config = dict(
    activation='swiglu',
    qk_norm=False,
    bias='none',
    init='normal',
    init_std_o=0.0,
    init_std_down=0.0,
    beta2=0.95,
    schedule='wsd',
    decay_fraction=1.0,
    batch_tokens=65536,
    steps=7810,
)
MLP neurons of a small language model. Each row is named by its layer, matrix (gate and up: input weights) and neuron, and shows model dimensions 96-191. Each number is 128 + 32 x the weight over its row's rms, rounded and kept within 0 to 255. A neuron's up and down rows have the sign that makes its largest values positive.
After each neuron's rows, "fires in" lists the words (lower case) most often at its 100 highest values on Wikipedia text that the model never trained on.

L3.gate192 [105 130 122  87 129 154 131  90 176 134 193  65 128 145 130 167 161 130 141 124 183  68 166 163 112 187 149 153 197 137 136  98  87  67 110 129 103  96  91 123 143  75  95 156 110  86 183 134 144 109 134 125  49 123 201 157  88  94 203 183  95  91 113 134 139 123 176 125  92 141 103 140 141 198 129 115 118  98 145 112 100 128 115 149 147 143 131 185 206 143 194 123 109 176 131 116]
L3.up192 [147 123 115 131 138 126 124 120 174 167 101  96 171 159 108 187 111 155 152 151 175  50 111 112 164 145 137 124 131 137 112 127 134  79 106 114  94 171  98 146 127 129  71 161 103 147 138 197 143 169 174  93 129  67 159 139 142  92 151 103 106 154 167  91  86 101 167  59  85 103 132 154 162 147  62 144 140 135 109  86 105 112 130 127 106  97 122 157 120 184 126 206 118 155 181 113]
fires in: "state", "county", "city", "district"

L3.gate265 [ 88 121  68 147 137 156 153 119 128 140 169 106 118 113  85 147 133 216 125 140 137 102 185 142 164 118 151 136 139 149 147 118 149  69 101 143  99 118 114 198 113 111 108  91  86 137 153 182 143 205 170 101  91 162  78 119  92 100 138 121 101  62 141 128 142  89 154  84  83 153  86 103 134 107 115  97 112  78  95 146 144 167 137 139 144  85 120 113 183 105 141 153 124 120 103 167]
L3.up265 [159  81 102 140 103 129 152 174 160 105 124 126 170 171 113 141  88 150 131 104 125 101  97  74 142 114  86 121 120 139 122 140 126 189 116 138 132 143 123 145 125  63 141  97  72 167 133 136 165 171 115 117  73 110 111 145 179  92  98 173 110  80  47 163 115 139 117  86 123 181 131 128 148 171 144  74 151 166  98 139 156 152 166 126 124 120 161 112  96 121 143  61 143  93 139  92]
fires in: "was", "he", "were", "secretary"

L4.gate405 [ 53 121 116 132 126 149  93  88 169 175 110 109 100 145 152 128 110 139 188 133  74 102 120  70  79  52 115  95 150 169 119 163 124 158  85  65  27 101 103  68 106 113 115  96 127 132 174 114 131 112 153 128  65  94 145 100 117 103  82 149  99 113 143 182 106 135 179 192  74 151 117 124 161  95 104 132 120 135  70 134 137  72 156 122  81  92 123 139 134 167 118 158 165 112 122  93]
L4.up405 [116 158 154 113  68 118 132 113 122  70 111  93 169 123 170  62 166 143  78 169 122 159 136 107 102 105 165 130 177  84 135 104 165 184 110 127 138 157 143  98 157  96 142 117 162 123 116  92 152 141 130 120 113 157 154 142 139 122  65 131 129 138  90 114 130 139 138 171 196 150 119 181 174  68 150 122  87  70  71 118 100  68 112 168 171 148 167 152 102 122 143 115  86 195 198  97]
fires in: "only", "type", "version", "instead", "recent", "example"

L3.gate193 [154 131 118 162 113 110 126  91 128  86 118 130 155 105 148 138 146 106 162 195 158 122 182 179 136 115 149 136 140 115 115 146  88 159 117  99 155  62 202 132 124 138 138 113  65 116  88 132 157 143 100 140 122 105 114  47 101 184 178 125 121 106 149  95 131 200 120 108  97  65 158  65 154 186  97 111 131 124 153 102 126 135 157 147 130 201 139 113 226 101 150  82 126 212  93 103]
L3.up193 [128 166 163 107  73 118 143 162 188 108 197 171 149 122 134 196 135 145 103 101 127 122 141 129 185 122 168  80 115 151 101 142 134 187 151  73 163 137 138 142 134 135  51  46 134 133 134 106 107 164 132 138 134 135  85 100  80 131 139 138 155 184 139 120 168  83 139 111  66  79 114 144 158 151 184 137 159 138 117 133  75  60  75 124 130 107 124  93  90  93 139 140 106 147 157 113]
fires in: "are", "air", "is", "ramos", "film", "stadium"

L4.gate92 [ 98 115 161 147 112 114 119 150 158 118 170 107 149 194 179  80  98 131  93 101  92 153  88 133 107 119 140 152  50 110 115 119 104 109 118 111 113 178 131 112  88  88 151 105  88 187 129 169 114 134 139  93 132 135 133 142 138 120 102 118 113 175 137  86 126 117  67 128 152 124 142 141 152 149 143 104 103 156 133  99  72 188 109  99 185 175  72 102 133 102  91  67 139  82 127 144]
L4.up92 [142 152 153 171  61 137 109 111  78 110  82 136 114  74 104 152 158 150 148 156  88 150 146 122 208 163 130 165  81 149 156  87  87 116 142 113 157 151 154  76 130 121 118 155  43 129 157 181 130 107 109 127 145  89 160 157 120 141  78 144 102 120 174 150 149 116 159 118 122  81 118 131  97 199 167 137 150 177 117 167 125 145  87 173 111 125 125  95  74 152 157 136 135  71 135 101]
fires in: "series", "team", "track", "code"

L4.gate272 [ 90 105 157  69 122 127 143 128 122 140 142  92 134  79 149 144  93 128  58 101 147 102 123  88 137 147 138 147 177 167  65 118  96 127 123 133 147 162 154 180 105 127 205  93 180 147 156 143 117 172  88 130 173 146 122  75 103 126 146 135 175  76 110 169 195 188 175 121 133  82 101  85 127 146 151 182 130 156 162 148 150 150 123 132  97  98 102 151 109  99 157 144 119 156 134 152]
L4.up272 [116 131 129  64 148  84 124  96 107  64 122 102 132 125  96  90 121 153 137 157 113 121 159 111 111  95 151  89 122  57 135 154 166 153 113 138 159 120 168  84 151 154 149 165 155 203 202 125 155 122  99  75 125 126 112 140 106 184 165  66  77  79 151 142 147 198 163 104 177 130 105 140 131 162 125 137 172  72 178  96 170 142 103 147 151 112 153 175 166 128 146 149 145 127  99 163]
fires in: "water", "air", "land", "space", "power", "landscape"

L3.gate386 [ 91 145 128 122 106 115  83  88 175  83  80 108 159 155 159 136 156 129 162 167 103 155 130 148 123 124  73 162 166 105 165 151 119  96 112 161 158 119  39  87 109 189  73 111 138 135  99 110 167 161 143 115 148 124  69 116 154 121 123 137 111 124 192 130  68 112  66 148 124  77  79 113 132 196  86  75  89 140  88 105 160 120 188 116 116 100 111 102 123 142 144  81 109  58 167 123]
L3.up386 [159  97 171 171  85 157  99 121 147 146 118 127 125 100 108 170 109 128 129 126 192 124 101 101 103 139 147 170 154  93  91  88 105  98 146 135 159 144 115 113 132 150 124 180 163 145 135  93 120 158 111  95  97 116  88 142 117 107 158 189 117 126 120 116  82 111  68  88 168 120  98  92  74 131 103 155 147  64 113 117 135 143 157 160 133 121  40 188 126 132 153 195 173 133 171 118]
fires in: "a", "australia", "zealand", "goal", "ahmar", "has"

L3.gate572 [144  97 109 122 122 149 128 132 136 124 117 126 139 145 170 102 112 164 121 120 132 171 151  80  94 108 136 124 169  81 127 148 108  76 104 112 134 126 118 140 122  82 151  95 117  87 111 145  95 137 105 128  83 185 149 129 137  64 133 129 202 139 168 105 137  84  59 161 139  68 112 203 105  88  96 103 146  96  96 138 106  84 156 114 101 136 169 149 138 143 165 113 158 136 123 129]
L3.up572 [160  64 114 138 108 191 115 161 131 174 196 144 124 112  77 122 113 123 176  85 108 125 160 117 143  61 113 124 118  63  86 113 103 126 143 160 199 134 135 110 203 160 121 117 146 144 104 142  61 103  91 186 118 104  90 155 146  77 146 154 158 163 204 136 119  92 142 118 196 175  88 152 132 148 136 114 156 133 216 131 154 134 124 100 122  85 147  65 121 111 148 178 140 172 137 129]
fires in: "a"